MLP neurons of a small language model. Each row is named by its layer, matrix (gate and up: input weights) and neuron, and shows model dimensions 0-159. Each number is 500 + 25 x the weight over its row's rms, rounded and kept within 0 to 999. Numbers have three digits each. A neuron's up and down rows have the sign that makes its largest values positive.
After each neuron's rows, "fires on" lists the tokens most often at its 100 highest values on Wikipedia text that the model never trained on. A number after a token or word is its count.

L6.gate354:528515498476465480487448473457520505520492532518520498535483505496495483482492478476522517482520493533470491493501459512492508515470500494515483509512482424472486461515465529436510509523539463490451492487442486528513501522494482446506496496504493513489454526510519482452477508492482507490485537515485492561507488468518475474529476449452528491526548500524510456553512539470499540499480501516484503503512496496490491442499481492491469503484504481494481521496503548476483487488535489
L6.up354:539531482449462473500500451494498482507474582512486474499469522499467488485476494510495494477511534463494526495532485520480537490502511522527484491507507474530517471524552510479481477520463487520453536495461533519517468541511506488484491495489469496457500533486514478474459499475508504489503516503455476489452489518561506496505507475521488493558493528498490465486504550497494485477505474454512506510515480460501508554487482519523491526526515495523515521474444532506491470539506484
fires on: "us" 24, " San" 19, "in" 12, "as" 6, "w" 5, "let" 5

L9.gate233:465463481507546514455464490524513524511519470489529456505482510488472501538487470536577473523523497454487504500478499488450481525505510486528513471483483503509534489495490442504495523509530521499487446523476494525524502540495482496506562458530547514478461517494505510455498529498504513539488498531520500490503488473520545515519500528530542508506487489513501529488511493483522490498475504558457479488476532502494471510479532460481500499504547557499458497513495496475491496510525521
L9.up233:527443495476542476516526512492464502531544513524480533509464461503498510492501483522485534509500483481490538465494491453466465495512536508534538510462511485538526491481516483527520512487501530461475484558546487500476526540453502482548466497503517451509511512484500507468497517480501519526483521468552452501497519474507518457528534544514499506478485505505515519531527518483500519486466464506498513518522526513511492511473545506487490480468531525478510535508514514478434486502531513
fires on: "s" 100

L3.gate162:497514482493503512489475525500570473501501511491500523492514542481456509475436478494532512521506505454481541521505513532499560503493452527495538506503508557473478481523497517552507509483485484490495499485463493482542526514539495494547487510511491482478475514517501509489447489479516538545551504519525481509494531507477551500508527497525511510533480487486503487528533514519471510491481504527438557478489492481488501503476461498502542515523527501517491503462527466480545481481540522
L3.up162:526524501469495536489527523536585457488525466508495474491514490472524533498526528506518493532543484533523478490506437514483466491498516543470459476532471511535494476525488488549531509489503528495521484534489527521521502504469501472503429497477523514491474506507541534519477481521474515495504480503512496571489466525538487523547502504548485473508508451546479510452508509496486476509495505488496496545490472494512500527539519504518499494466502501497485484481486509467501488495493514
fires on: " des" 17, " la" 9, " Dec" 8, "it" 7, "el" 6, ":" 6

L6.gate422:465513463509539505500555473520524537499586519481485497499515510535494490468483474516510506477521519525500519489498485449499524496516477486516519482495501518454527452503527533494506455547524507479515475524495509513508512526509502525493509485496511507458515482486500482512487534508489487490482483470520515524492516474488494519579475442479498507464528503516494510497548520493530554536503535470514488532502542492470527519481495473518500509529453561477440494492515513530513481504472500
L6.up422:501468494452526504479511520470508530478513504487531527466496453483518537496510479560515511483527470502490537517482505459487490502512507477465544521455496504522519531508540468467492559525487459523496478526482501500489481517533534492515471474514491552490479496492494494498525504500539480506500492498514458497530536498433482536523470476517465465487456516516477530487512512524519517536575504505497507472538516511469500511518496486490514506459522508467529498450523509468457482496484517
fires on: " St" 43, "st" 27, " | St" 8, "- St" 5, "en" 4, "St" 4

L5.gate236:465465489522534506487517508509546523472496516513540470515476524484507470487470507524465531492472484498505453492519522493525457532520532540541511493528531483471511492546533487535506507492522461499513463498553515492493502567499536479460510509523543487495484516492491517472516518505488468495530539497513512508521527452475523492471520469492472492498525472516491517533463479493479478451464503528506517524492514494486485513494552463455495508506481501493467497459514491464506493561445522
L5.up236:529524490537510506510485513503508482524508523516535468487509493502541487521513502527508519492507487491495552489445501519497481527554459484484522488510525492505516507528497439498516517504548480517444487493537495506465532524517496545506496515452486540491479513520524518488524502528472470460493509516511457512518521407498519512492509531463498525488488500463520489498496507524493504449514520473480482473519465522507471473500527513498492464472520479505483504484511509503438440453445491
fires on: "==" 61, " ==" 20, "osed" 8

L3.gate150:508479529512523455474515476512506517511469507464513476480451509509512507506494473490486451467512498550544488491508478489470481532486504514505476477520506450449543462508513519506505499474510543499523484516547473468504476485470489481482494507506566493521471534475474458514515534449533515440553498490504499549516524496480514486465515488487468505490529513542507453529479486476488485527471447509487555527531513527499537492486458500509477519493496491505495487520525464497507507506503500
L3.up150:493485529518460458513499479488450487509502487457570494497519494510492494490532514513523484517505485525496498541516518497504480496501433520520509491515507456487484493488484478521481516488508543478546486507513494498493501511514452532471495482529514458530501478487495483499518473440524516499489516531463511502544525475569502478490502512462476504491561483515540485486494531493552491467517472531515506538439496537528550443495506518522526497499478537464474527511496500478488513523495487
fires on: "aw" 21, "man" 17, "ent" 6, "f" 6, " is the" 6

L5.gate407:482505480485513507498514503524490557500497475491492536493482496503494470489510468473505535480501492493539496475511482511476504511472464513493525502458533474491509528489510507514503500533474508463511485495459523510513528507525534484465514476493495458520472497521515574480473532508444500509484535501521490523449501452524567498498503447540500501440520563515492499484540503490531511495505502543504502503479541501472488508495521455483478506482526492507505576437496516481479463514495480
L5.up407:484478478512516464522505497484541488490526446484510507505460508527483497479517466509505537489483527494534512506429493529502505519468511541475490543505554481501488542502467477503508524461540549514451496530474526505466533472479486475483519491498550524505496482452491525501495504465529512538523499497521481527505480554550500454506496505518480493524528499510488529503498524493505493528491512477507465467522524485556486513498484516528519559509507505572498542481509502492505496497489537
fires on: "y" 47, "s" 15, "ation" 11, "a" 7, " years" 5, "ce" 5

L5.gate174:507505516511477504526462502499489513478549467480511536520451511528506475511543431480526462498490474480516518524487512476521489489484478490501491500493503506454588517511479550503478528503514489542457519532479558502502474535523514513532550477490522499511488511523517553508516521510509509523512499481513466495522488489505489515508483440502488454497515522502501514488530480479491534464472489479490475498535472477475478511461499519483526489511468467515496554490493521519494506467439529
L5.up174:510506513489459472520467484493463509459498466494508520491450471478496504504524482535510504479496494542510534472524509517493505518475433484544508495514508509513531507482484525534509517487502468505489526521485543508491495514488510507536513474422476486463452533508542551522534465538494504485478479476477532484519530491467468510498485531541522465484488514466485494510530501516501522512464502529521514506502465452467501464529476534529530506507493476524526538490458496533510542468465510
fires on: "re" 36, " de" 10, "st" 9, "le" 9, "ue" 7, "ie" 5

L7.gate50:491484502499530476511466501493531495559460499482518466496497522473476479496505447505490471519509540474534494502481467522511532466531509501533548550519495509485536516514491490535515534512484484505500467520434475523467495504514543542504515477509507527509484473488457489514490494505548515512449503541503514576473496466485494487499480483536499477497521557514462472448461533474513479514477498525454511477471511486527500492486496501509491505486472470531464526492465489507500521471519496
L7.up50:510511473469526469477506532483456523519490510473534503493503528507475514505519474476501497526509490519524527491521513487521465490500508542525509519472499491479515475530482514510465502517527493480497513487543494481527529524501484486481466507537471497494491501475485460509514515458520519496500442504524489504471474437515521513464532509541441535467507462474518554486531523465546514515467455490490495454528535538560473512500514482491454493533453474488506496527510513553481491469521481
fires on: "om" 20, "um" 18, "em" 8, "aly" 7, " system" 5, " It was" 5

L7.gate439:484496491514470466502522522487540491526476540500513538512467481500522504494497517482497522466531524526544509540517481497514497503491483449505514493553509506497484504478500487470535517522474518515469493456443494470561457503546502502526507488504527466532510506518502518495523457530484464521455490510484517515497478483491517528478493531501489488493477500457499493486503472491492525492458459519518521497470447460554503473496524490494475465510426506475521492559484518512516503437492525
L7.up439:501508463507523500510483515574550529484479462522459518491496514532537481529506509483476498458466522540558498512486495546501495507497517491534490465542494514470491507503526482539509452497517438484498519512517490501505482486512534511511498486542517526520514510488514514500515533475493512478480511512483486473566502489485516494489537508531517486498500528447492421514573477532483454489487494486488507526518528551548493509504504489487493504522513449486485473494506477510505488488513480
fires on: "in" 15, "en" 13, "ick" 7, "emi" 6, "ino" 5, "o" 5

L4.gate281:496507483531519528499498510523522490520472463505476534508457506517502477485521468498521481516493519488533460501548498474486514542519500519513499505531463507471520474540473529510516509517485496522514525473498485475522515473510529467521497453505497517547515578496474455484530566448452486527519504529544527486519490516506496479508493436485489498496531547503502499503510500471489511504483474531472532554521488521470522510461538438504496532493488480479448499514488489487482495474511489
L4.up281:507491474499489492528521501484466483493470463501520469510497478516511492570491515546480510506489512505470515478519480471478538494521485493529472500492497455525507461486483543476529504484509521467539519514540469485513505505508486478493500490536505472522545535476530495480559534509498504489501525541542537494545485496454564477507498477505528523522469526541489454469484491502517499499481500496444507476530508538514503487553534508512519544486506556489452506466533472504509486486517506
fires on: " us" 24, " it" 19, " follow" 14, "ip" 5, "hen" 5, "ran" 5

L5.gate147:467463490528530535506507536531510514511500503489541516491535515541507523491502512455511489467501492490479484516491467505488471493534466501513527515507464534521518504444491512545489528528466556489480477460491494460512537560536491544489513462529547485468490517529486517513511472526467522510465482492521497502513533453485530522508538471544481490475499527491460488513536468516524526513510495557470488539460536521505505487490504494458471490525484501500506518513479498544491496507477529
L5.up147:501520461468477457512539473510515496498533536509486490452459479490492546487461504531500499499520515500552463492486470513489482521515509485518527488462466535512502527493502486487505547490540525482506478472494514570476496504517419519503486492480496470507510492539463517482490507530517451493499477522512490503488519503488546452542508511509545479496503464505481475458483491486503509498499528509500546489462508504504478514486519536496474472514482529552528501500519526487480501482433451
fires on: "s" 57, "way" 18, "ary" 4, "f" 4

L10.gate279:481503551495494488475485497483499555512486479513527500491493517539521533498479435475522469448456516503446552495491482505460551473542472526538505491486478475444513476508532478506545520504511527479513519510494498514513455537472501492523490500527521508478478499532513495529498497508525493491479494537529498554512514519486528558499456513521526467494552475473477487490489521522528527519579505482490531508503531495497500484493482494518493469501495528508475498480515505540474487479502518
L10.up279:503548514497471527491509472501529531495514473506479486482498526532475525519475468468532464505513493503502472524557507477493494469493503531522532516477480500517528508530528519501503531517499509501499450468485465524501492461460478533473495541505530462510488512475457472497498485482487479540496496489536540495507460516521520520570497490520505453504510489493517546498489453525523500472540474501471488471496495484496501541473487498483576458468531464524485483548506519485534505524480537
fires on: " Ed" 20, "ol" 13, " cond" 8, " ro" 7, " recogn" 6

L6.gate58:495497438483517525483500520468538506510489525450477511448504536535514529508480481541524534487487516465517526476502461511474537517477513507468527529536522509509510466501513513481532533528499540518488535504481513518509508537505501506516529484546515478475482496538491524508444546532525502517480490548492504487497481464473528514559501503506510481494456497511513506505481552515517499495480506525479506490544486489523532449492468509534491518501534507507488559454515490558503493479473527
L6.up58:544504481506490523504468486509474499484509511492507507494496524531505539534528501491508508466490523475525523439494443520500526486479576537497478523519503503452517420489502499449508555509533475497523487549498475514495527543494518477506513504511509534498520506520517519478497532487490502536494496569535548493476476512509513498512467501487481506494489483453522559515495554470507462503493520503507489519503550448485489477490482500480503485508543502500540469489508497502516494530490505
fires on: " de" 29, " des" 17, "os" 14, " la" 8, " del" 7, "as" 6

L5.gate68:487503477488508507472523492525539536524568477477468528488459524550500524509460489481544445481501519492534479531498486477507534456500491500487539484488535505481483510504527478492504534509509522489520467504470512476506510500541508496523541492481479490499457539525497518444491498506469484545531510524481496468515508514504496516521461524522529511485486501480504494480488483479525497517527504515480532466520516457539455528501552458502452494509506513502491492531534504538503440464453526
L5.up68:473503580466509526479531492503503537521516517475480529487476514558514499508463466458521488508518490515504502497513494493537497512499473467441495495462467471542453508503545510490491513511474469510489520480462510518555512485534497499491514462473484483423520488459502492482491526500510470468491473490437512461516506507493501515460513515495482470504494493515498459505468524518529507475527489466490520462517446472518532498492550506497492483541505491513480514522495501515490516452507510
fires on: "ie" 37, "o" 13, "an" 9, "ble" 7, "i" 5

L3.gate55:484494478530488505491483462524520514555520492490484515473455533501545509502529487467491515517496500506540503512512424471478485520511465512484539529503509524530471517536471509481515504527495492528496500509525499507488471578494458489507501498466507471476509529510442527468510557523468509498495488510504513508472545496532502546492487508493460474515461514493489474483532500476522470478448463551477473506480554500502509499503513505497527546465490509503469477495458507499498488501499554
L3.up55:525503462533508505518499472476492472545505530512478539474478516491562530486541513477486524508514509517559504474447466502494430525494490499453464485470526538499463519506505447515498497508508501507501474533507503498466494542481483474519464490517494466508510495530471493487523547514495495491517481505535516540454489535533461529490500502488484494530459532489513508509529521481496474476476473502482490507490549506459482509517510506497557498502526508494486430521479495466511500527527533
fires on: " s" 57, "s" 12, " the s" 10, ", s" 9, " and s" 8, " to s" 4

L7.gate407:482528485518470521478479459498503496488471519470535510491466540573497519520500499523516469503516515525513553504531483476495480457537493494492485507492530484506522510485494529516498477529476512531477456537478513549504471499528487501496492496543487523456508515475482480514472538511535537496494498468497492552514467493501497492519444465525531502554546504555478508487486503495542462494496477558512507447489485477485506453536519500527503513545487552489485498500500510532510482505495520
L7.up407:498522487465468488497515463477522506500508506521512509488495484538505500547485462494521450518457477506505483539525503531503501455498506471479485489488530489479529466509525506523472490504495529531532476499473517535475459493494504474518495500520504488516516497511514543552468530515491491549522501527458493494472534491476493548452494466530495518510477440524585499529519478482441464479466533523475497465516462498489500514496528516489465517534511520497502514468530474523459482480515484
fires on: "ac" 13, "oss" 11, "omet" 9, "oc" 9, "ent" 8, "re" 7

L7.gate386:430480445509493525501494476546531482579508484479519500487496523517535507470500477495462485506476517484507484478485475476449494531525527548490505519525466484494516503435503514494526515522475511508507503506479501547525525490492480526519496513504496451545503497523468498487485544497545509543501480469480484492506506497527490538541488493482491483497493474470470499442495469505468500508460525517514558497502522481519548477498471506537497528517492513483470523524469486501507479492527554
L7.up386:505475485530543475495496549487483478526491537521512508502516501467513494538534462505493525489507488512471495450476482484482444496535533527481520529547483498532463524511484468545527495520507492500488501517491461496481526487457501515454467493462484472513492505477479523529539533468485527526502501490465474474499516489485504486472517502549482498448533526466525493507519467535472498502494446478492499515463523526490488508550511489483483463490543463480534537483496551484516522483469540
fires on: "2" 65, "t" 18, "s" 12

L7.gate123:471478490534515528462460517503515498491496484488508494510449534525458524466503478488461497505494466493527510526522469480536485570465521536474511534516499517508520492518461497534501522518522528492514504512497512491525457544478463500511504461490512468463473464494467497471462544488491538540481515492518482542527513536525499506499471517512493518544494497514484504474477504482509466508513505476514547450487512514508556496517562491512464516521507528538532497541482493470503543521466498
L7.up123:467521502504513423487535478481493471555480518483503467481502507500461489484502485491512467500485501473476534496458496508491507511467541503483498488483466545506476492491537494510516508504477471567512508515516472517483511539466480528519507531501525502478506494484486539473515510555517475519475489455518487516507467506499493514547520476563472460490515494474492515505541452495488479499515512544539517500491504511485520488524499510494488455533469499525499552473469555488524488495457554
fires on: "s" 57, "n" 9, "le" 8, "ch" 6, "es" 5

L5.gate441:452496530445491544488515477552488510494534534496530430464464518518492494469538449488465526479504498490551511515494471457470449521482529502468485499509528502519486515506537483488539478522528499544497465518525523490542571542523489504528487479560532491500490511527520512501490522532502524527520507520526461473498506470536505504510516478497539506497518523515509525501479523489478531489517510521496500500497513486512475498500521483466481496525536494462460525480522478520495471499485504
L5.up441:536473502511519507551509517475537485465501520471525491525528484492514436517483508525507514484505554506500491505470541516507506539538498464534534516503512483543479532538496492500534521487515483514463501523522502529542496523525479489471550545495536545530491509534546488483518479494500477511502527494498508517489475457494510441489503473509509535491539529523507513482474523503481495471490508473461509530526492472514578486492528470492504472514524459464493533467527509458509469503503511
fires on: "===" 41, " ===" 33, " ==" 16, "====" 8

L4.gate93:495518496503510527455501491505486542497541489441532504475488507520470519567468499530495483496511531518479448496453493439436463471521533479504490514488509552499511496469478483462469499516502514466507434536471483501492526498521508518543506474496502491483482526497526510506501464505485493494455484471494480523479556508490493543510480471488511499511478475519473514497449523506519516475521538520485457474480519496514520512490463478486499551509549493472501516520522514503488514510474521
L4.up93:510503511465514484434510512508486495479513493471546485451487487488481532564501508507516497487525517504490500571504502464503482461491466516521535513502522491496504502497537493503481525539504478470538500499499513518456536499526482512503460470502468538463523523500520488507498464497501454480487504488522461481530544497489472534511514482497466544472457482494521575496520548519519511495515511540513493467505527496476469506546528554526532531483531509478479482492504493499476514536530482
fires on: "ed" 29, "ast" 9, "." 8, "t" 6, "b" 6

L10.gate129:451506497574509494522466510544514523531544546511530509524508504492522545499489504467530488460506499477512507509516471478501502531504450530507474485463525505484478492503542541509505507527552510513532490484470478534512453514501485509512477483527519516478470525518507481456497525462482488485511516474533499521529485505518495535516500454495547450495523536546533521468492512450514538529524530483500490480541523505509489529511517499502509524468463522475489513532490496494553516530500484
L10.up129:523514509475454522478507485474537524553538532511514516438504471523500504497499503527467488486489489470502524483528524482493459484529535502443509484513522511507459471510518470541523500512520480512439497501507467526528559485477480514528491513450486508494483504502456498508511480548551481500506530475491473496508512521483514535546471487497496510480513504491505525505510511538453507473496456547561499484486514520468499534457487444533485486515484506500516514469521511483506505458485518
fires on: " St" 67, "St" 10, " Sh" 6, " Sc" 5, "st" 5

L6.gate3:524457485520498493491523494536446514543510502490517504502498499522500510534478497517519515507510481519515541500516434503489553526484516549542486527501492489511510535533475510490484523517535488511494520492501501505490476537540440513496519505517503507481523514486545546484518514520492527527458483494534508527508478452513501493522491451513481523442515522479451461507481509497536482492520481537472557496448532468522536473531489516482520514506481505500471528541483496548497476512449512
L6.up3:477499462484486517482485506477499516512546534503535488512477474523510505534485516525512443547481516527483522474488455506489526510497524458520568514463530511505491493519474477475482526502499579489518491477502488475528564499488492493481572451475513504462472477493487428496497471503503504500494513479523471517498522481483515500520486516522446497498501481469514473468504507506492514492525516490540532519469559507490538480481480510502491507499489533527501494522511449536504479511471513
fires on: "way" 19, "ing" 14, " born" 7, "s" 6, "en" 6, "ly" 6

L5.gate418:536451509488512499523506551505498496580494466482519483481486502494527521501483504529497526496491539492488514477495469465489584518493466479509500514530541448484493475492456512455545484509503499478527509511491511498541526486525464503487505503542530488522509508507475449474497512482524516517500514505508497526484515503483503530535519505518497504502512517464539502460499518499525480496474448470478536519512549518514488475499506469505469528498491523489439551544486495458519466456511492
L5.up418:484546513518459501467520498512505491517544480555500465529433506467486524521500519531501520463496473535489503466503524484491485499472509474504443496498527485481507483534484516524549483529513536491547459493558512517485478547513523492513486499492498500500504535491505480441523525497523487505440512475494511475504493491493512523546482523485566507515502480497494460516524514499473502490527478518458485498471532533500494510549518516446546492503516538474474486499488509464508525522469497
fires on: "ip" 15, " follow" 12, "ep" 10, "ik" 10, "and" 9, "is" 7

L6.gate386:494522489498486514488491530518532514545524527528538511525511523529524500522514487477460518500523479472506528480471469477482503546506435490493501533507510486492520538491473466551513503532498496517490482498494498505502547564480527500507513489473534496474517491527484486500472495517486460485484458484484532535482470466458527531443538536506477473509509521522450506481506525537465505475518541495499537474476495510533534461542533478464515476540460494497489495506488482506507494530445499
L6.up386:490497452504481462501496470531508469525502470472536556477511495501478485514575520488539522503509523544485497470493474519496466537526515478495555502486533514522487529493469499471516492494472443483489529510478486486490528504521493476518490532494567511533451487556537496466521504541536493491521492523484506509480435517484506515507482487497468527539505473488459464513521545512487551502500493466501477477475481474495500487469495488491488513464486497492495518472514527482508455505485481
fires on: " m" 15, " km" 13, " in" 10, ") | " 7, " mm" 7, "iles" 6

L5.gate93:492491535513510503518498466572507546494508519483550488534486505544464511534506471485487508492542499540519533504514471472501502493502533524463542584500514499469523570510517505494504536547473501496545507490473483517498520530515488507482532460503534467490470516507481550505485492476466540517512495468494495554457494498482508508505479476500509461488534507521516537477483495508538474469488523510513458464502519477499507502499524519456492501478544503492508525484477504492504465506523488
L5.up93:496533473526515492520486490512528466481545459485524514555501454539516511458496529494515495507470531544510491448453526530550520545506530491502508486467498481531505501497490482451504508458507528488488527506478482476463506541492506511491540447486472503541500491474499535468542481522494552482500532485452473518452480472525467486488520512516484529497505525498476493496474513474489472493495528516490494484479516470534477449522506520508524451455519475542473508509491502492495488508514500
fires on: "ly" 39, " years" 14, "ative" 7, "s" 7, "re" 6, "an" 5

L2.gate249:532493536520490513459502511506475493544520500463533474502514521500522481468480482475459498496538473513535487529477486518493495507541529495519491528535558525460519534494479511500457502514491485538544464526471495484466530528512510486455514506485555502508454512494488502525466487533530531518473495536448523533525490511493466533488544505514458496499464493497458511489464506509494496491515476518520526478489509507537529473528557465497471505510477472474479550492522491548509502493498535
L2.up249:493474531524446501523470518469506489492535531503495517524544501491509520475529526491515500517534478494561513454511508530471479537502552487503472516482486485470458509455503470496501493521489482458513494505464467483493523506524515509514486508522514482493517485518510492531500504492500504519499484555459473524504442493502465516476505522509470528504495520462460496487526497494539534454532501486528514477490479511497504525497517488486522524545533445460513493512456448560480517519435479
fires on: " m" 22, " in" 17, " km" 12, "ural" 10, "|---|---|---|---|---|" 10, "ional" 8

L10.gate429:479493511460528504490464467530532491559536480481497486498514532547458475463460525492501497511504480490468498478541458463511499494517506494482492522499493504502496480514541514499541527494554493501503497528532439471489526516471480462510509487531519484465530513493476529538483496524487547459459479483485511506498548524488478519481518530485468483515544495496455496505473537511537472500495527498445473503468532515501506519478523474525483493503497498516453529509481490545450485472532519
L10.up429:483498503485519493490495458515486481511509486488497456511473556486456503472473517512492510498496540499496491537481510470532497465512496516501491500438543472472515532490492512505487509500529453482505509533513496492519499519473505462493492549529493487490512503517480493493488497469495484471527454516478505485512530478485475503468486543484482537569499467530454516511507551485526501541504493458452457478474533522525472532454499441512475539511510525487456532462504476505458463516480493
fires on: "am" 21, "um" 19, "i" 9, "ol" 7, "om" 6, "erm" 5

L6.gate44:469484473456517491489522467508502519504498479456509470468468520546503506467479390511497454477506501486508475514527448449468529512518508494506498485537507471523506453509488500498505475528536527503503490471473507547453506505505455512514533502499486510484513512506517473488500510518465491530489499476472491509518538517480530499524528468500523504478490479480505488500516512486496508485502510503511490542525534553502491523499475496505473537486506510479443529490450527566460495485466517
L6.up44:512465458494533496526533497493465477465536538502465490465482514454470477463478473510442518515519508479493497481429522493523477504541527500483487519505489521575511497508481495495484490484531514501493496505486511471503535521503473472484493501452543504481578503503499510510502488548491512516524468513463493512543515486497545472514510461524497514493526541527502531471505519507467463524484515468503468521499498516480462488486478519486499531492513482493517549477518492505544481515444513
fires on: "h" 25, "s" 11, "Z" 8, "ov" 7

L7.gate211:457475486472539541495474503538487479476483498486508525502511514495494511482486453498523471493473472490499504541510507471507518523500510554485466493508503482507562508468457500506522508510535498546473490464486519511500474503528529485532508495529510482506509548501564482491481541494489531485470532518501503497480479517550481511501442468496510535494530513507524505485486491497520474505558462525507463484515484480548502507483515432492487522484532534552507546528493467530466457481514497
L7.up211:503515480488511538486488505513513461515501468518512523507533493508503481532494506538507474428460474467491511538530512504475498509485502495519496444499501499544551457469498488499506538494543545521461503469519506501505493510521498477507488555528504493533523515506529512506449486510514539509491512516501472481494443533487524450509496481500534507527530492533508492480512497482468449462535483551532497496526498487527464518455494471510471539490534557519508481509491475520464461502525498
fires on: "op" 25, "oc" 12, "all" 12, "ops" 6, "uc" 4, "re" 4

L5.gate179:487493463544521546462477524514493494539492477487513533516448506483484493522516495506477505499521477481491517506506510485474478507528486485490494557520566533506511524493450487487528485543524477526514492499502499516489518518491518456492524506523559498506464511508511524463478506519474515534474487517495546544495499499489440531479559501447507499495503497471507506511482527483501471480520491517531509510463504477509524447532524472486501523485421533491465530497505465497528448505511480
L5.up179:458515496494496472552486492488463483478478463526476546527499481534479478472559474500533479468520511467501502483519507502487470482513499497516580501446505503527489485474500492491523490503480496507510467456474517517500515486515517466490512492507508480516484505502496521508481496547499490488541461522491525526495438517479489481457534501491499486525484497474461461504486483545468478454527474514484519533458464498540485503520469519456514482489484547520474506471557504493535452482504491
fires on: "m" 15, " km" 11, "ch" 9, " mm" 8, " m" 8, "iles" 6

L7.gate89:494482470512482486477457468494554530512509456488484477508458497507481498490492511516486501482476470509505463523532514503463533509530536495504527487485536502463534512514476494493562540499485540540515509517444473472486497483524533477510535475500503473528489530502491475470484507430505499524510511488503496517506487513497477496473496507469488526475527516445503488458472483439474448523535531531515508485477489491520506474469548521484514523537523545510443489514515520525502506472505530
L7.up89:477504505488484475509535485527580492480519490505537498496526480510496539484479522501522527513532434468544487475538515530516491511494500488524540455511527509552481486504495502504491527510521519519544518522502496525526516522504562489527466484496512445485525487493513524559530500487505532498518486441488511508475521497524530545495480490529490484502512514507463499472501487492506452483440506523525485514510518531491503504545495484484539505507501530499540473500489503563511519500549479
fires on: "|" 23, "re" 10, "p" 10, "ins" 9, "lin" 4, "ear" 4

L7.gate299:499486461458502527474474486474479537480490495453478514486460522474494543518487511527505457498476519496544445480485495500437536503491507528516483538486523502508478521487520491521503518510515524485574512550469500476478531491494515539508511462467503515493499538490484499515486535460520513512508486503508521458492481472459497533527486508546499493497470461492519497497510497489540480463515545568493511465506526513530495527501500511485475537480532526512454519473506493526462479457478512
L7.up299:495404504500489530479534513484467518533478514524523475464512487496481518538484493495512456493506510477500484530526484473447496470494505517454506450539496500508503517472461506499476477526495532484458489528485490501496535513536487522529489487476479482459535502440463490501469501486499491542490506485520528507490510503469447523489489494511525506455504480463483461491538489521516527503548495518482515513503467507518549502510473490495520586550515517495518515529500482491494510488500479
fires on: "ed" 25, "t" 9, "ig" 8, "ia" 8, "ar" 6, "per" 4

L10.gate101:507485513477503510460519481513512522517464463503510535480495505523487490493497471477563512446529513506517542457536527503492551506471463517519526524508551505468521507500543500448506474505539493455489499522431457498514479555529545499507520532497490483501487530515483465491536525509460497516494497472488517532477480484517518530504483466522532486478482483524454476459444539500538520505502456514465494498520498519499488519499487473502484498489487516476469483488531501504494518519463476
L10.up101:520486509549475485501506491450518530525475526549537495505491505506490525498491508479489521454505447502469534486441496492464531493503533491501514499533514525484479482542541513483519540523523465496439534504531470507487496509472492538507466504496501474525479477524494499509473537444515457500493537511513536549488463524526512527509529535491474461485540488487475523486477489503538487510478480468504508487501471491551493508516445550481517500481513494453491460525507485495517483513519490
fires on: "d" 28, " Ed" 28, " ed" 10, " recogn" 5, " Ad" 4

L10.gate6:470469492505496526524471560511525487490500468500493485470501537503517505471505473478484545454508512499541505511491508462527512475469486518498490552489518499515485554460439478536477508490520481498478501528517507484530481501525516530557508492521485497504499491483495485506485529450475494508500456453541477516488516494523515523526461499521495525473562485474436509481471494518490490526508487495519520448552480494560480533488489485509501504528500496512499518564522473530511493506501536
L10.up6:495499539509511557505464489531501500466504449465477544490476508476508479536522496481526499453504516498521509471473513500522491520493509495474472515464483511517493476511528503526524522482499506527476467553480528478504507484578505502469519512514500511513504508495519504486512502526549471504501474521503464450530507518464437479527449526503496514516477514504489529520439492486505507482517537503474480469523526458503507497539535454514460488436482510514481503480491544493520508484457527
fires on: "y" 19, "i" 15, "ro" 12, "ust" 5, "o" 4

L7.gate165:537489474529437512472468507506544536555444538479529541528506513518514504501522530521508546485484509494526488467472478516481534493505514491489499557552477478512485450511537480498520516531538482505497503472493500510508448526498515522542522510516518486516461519503482521499485525496497531490451484493518506523497483490498484500506487541530470456525490468502499501471517528486517506494501530461500541495469507476528489475493503465455457488531506544494460500548523463482479512473488511
L7.up165:488513523501534501471509499512498505492496544514498516459488532497512494477463496517455510493485495507522509453531542518538521501523504500497490505507486489487480512495521501513468552474516478487463505497496473555514484480521502548486500487533483493476500486523504448508528505548544477471487483502483531513507499483519497487454475480543471543478549502482498476481508578505549513488476509426481510452523466513513508491523463523533471465540499490533512491533520510536508471465468470
fires on: " so" 22, " very" 9, "o" 8, "ax" 7, "emi" 7, "am" 7

L6.gate420:500514502503475495510519489486545482477506508492537482550443507538500500476522511519453537508522529495460544514511468495507479491493474506470509506509489518507499510501499495500493504520476487499497415543484523519524500517502492494495538428515562469474467512457513508472523534499515536522452514495483489543508493438517477492512490465482463483485542483497523573483476496475493473498515503496497497497455510469507492464527520482469540492529515524531507517491474544492513484479516482
L6.up420:481551471491496507523489466501532502532517516511554501521510497523513521569485486477514517466512528497485526463475527495500538473445501502490488536513456505493519521515519518483508506480500522484500490481500456473497494466503555506539499519479503557520477445480432512506490504540498485511516478486481513511515452520510477456484473519561480487488511479537544513506518479477510500461495498540506482484508517511537493512494466470516492490481486431531463520516510518474482482480519541
fires on: " years" 35, "'" 16, "-year" 10, "th" 9, "er" 6, "s" 5

L6.gate327:485515454525541531518490510534472490494513474489478497450491515494470520509474496524505515527536488523511503545571463492503512470498469510490528511505542490493554526484483520513480511521514510503544464510494560481511537528521515522508507451466490491456499494499541526534491552505485515490475494526450445500521533455495493507515467442514464490469498500529495484506509468449549504497507454473531501496547523524496496498515517501508488514508493495525509500492523502535499456476502488
L6.up327:500500480494480465524491463456487482517512460506502479491436501572532497506494485522497500506455482502511475470512490503497547492506491491481500484497544499456482482514517440498483490483510501507521510523499541511528489506445498479511531500459505483515489509471506498476500499447534514540518464548553480490521532519494504492517508509494473529503473468482498467461511478496500482511492507503531534471529452496512451518526522521477492531542532507567495486507495498506531531423501509
fires on: "ie" 20, "ee" 11, "e" 9, "le" 7, "al" 6, "on" 6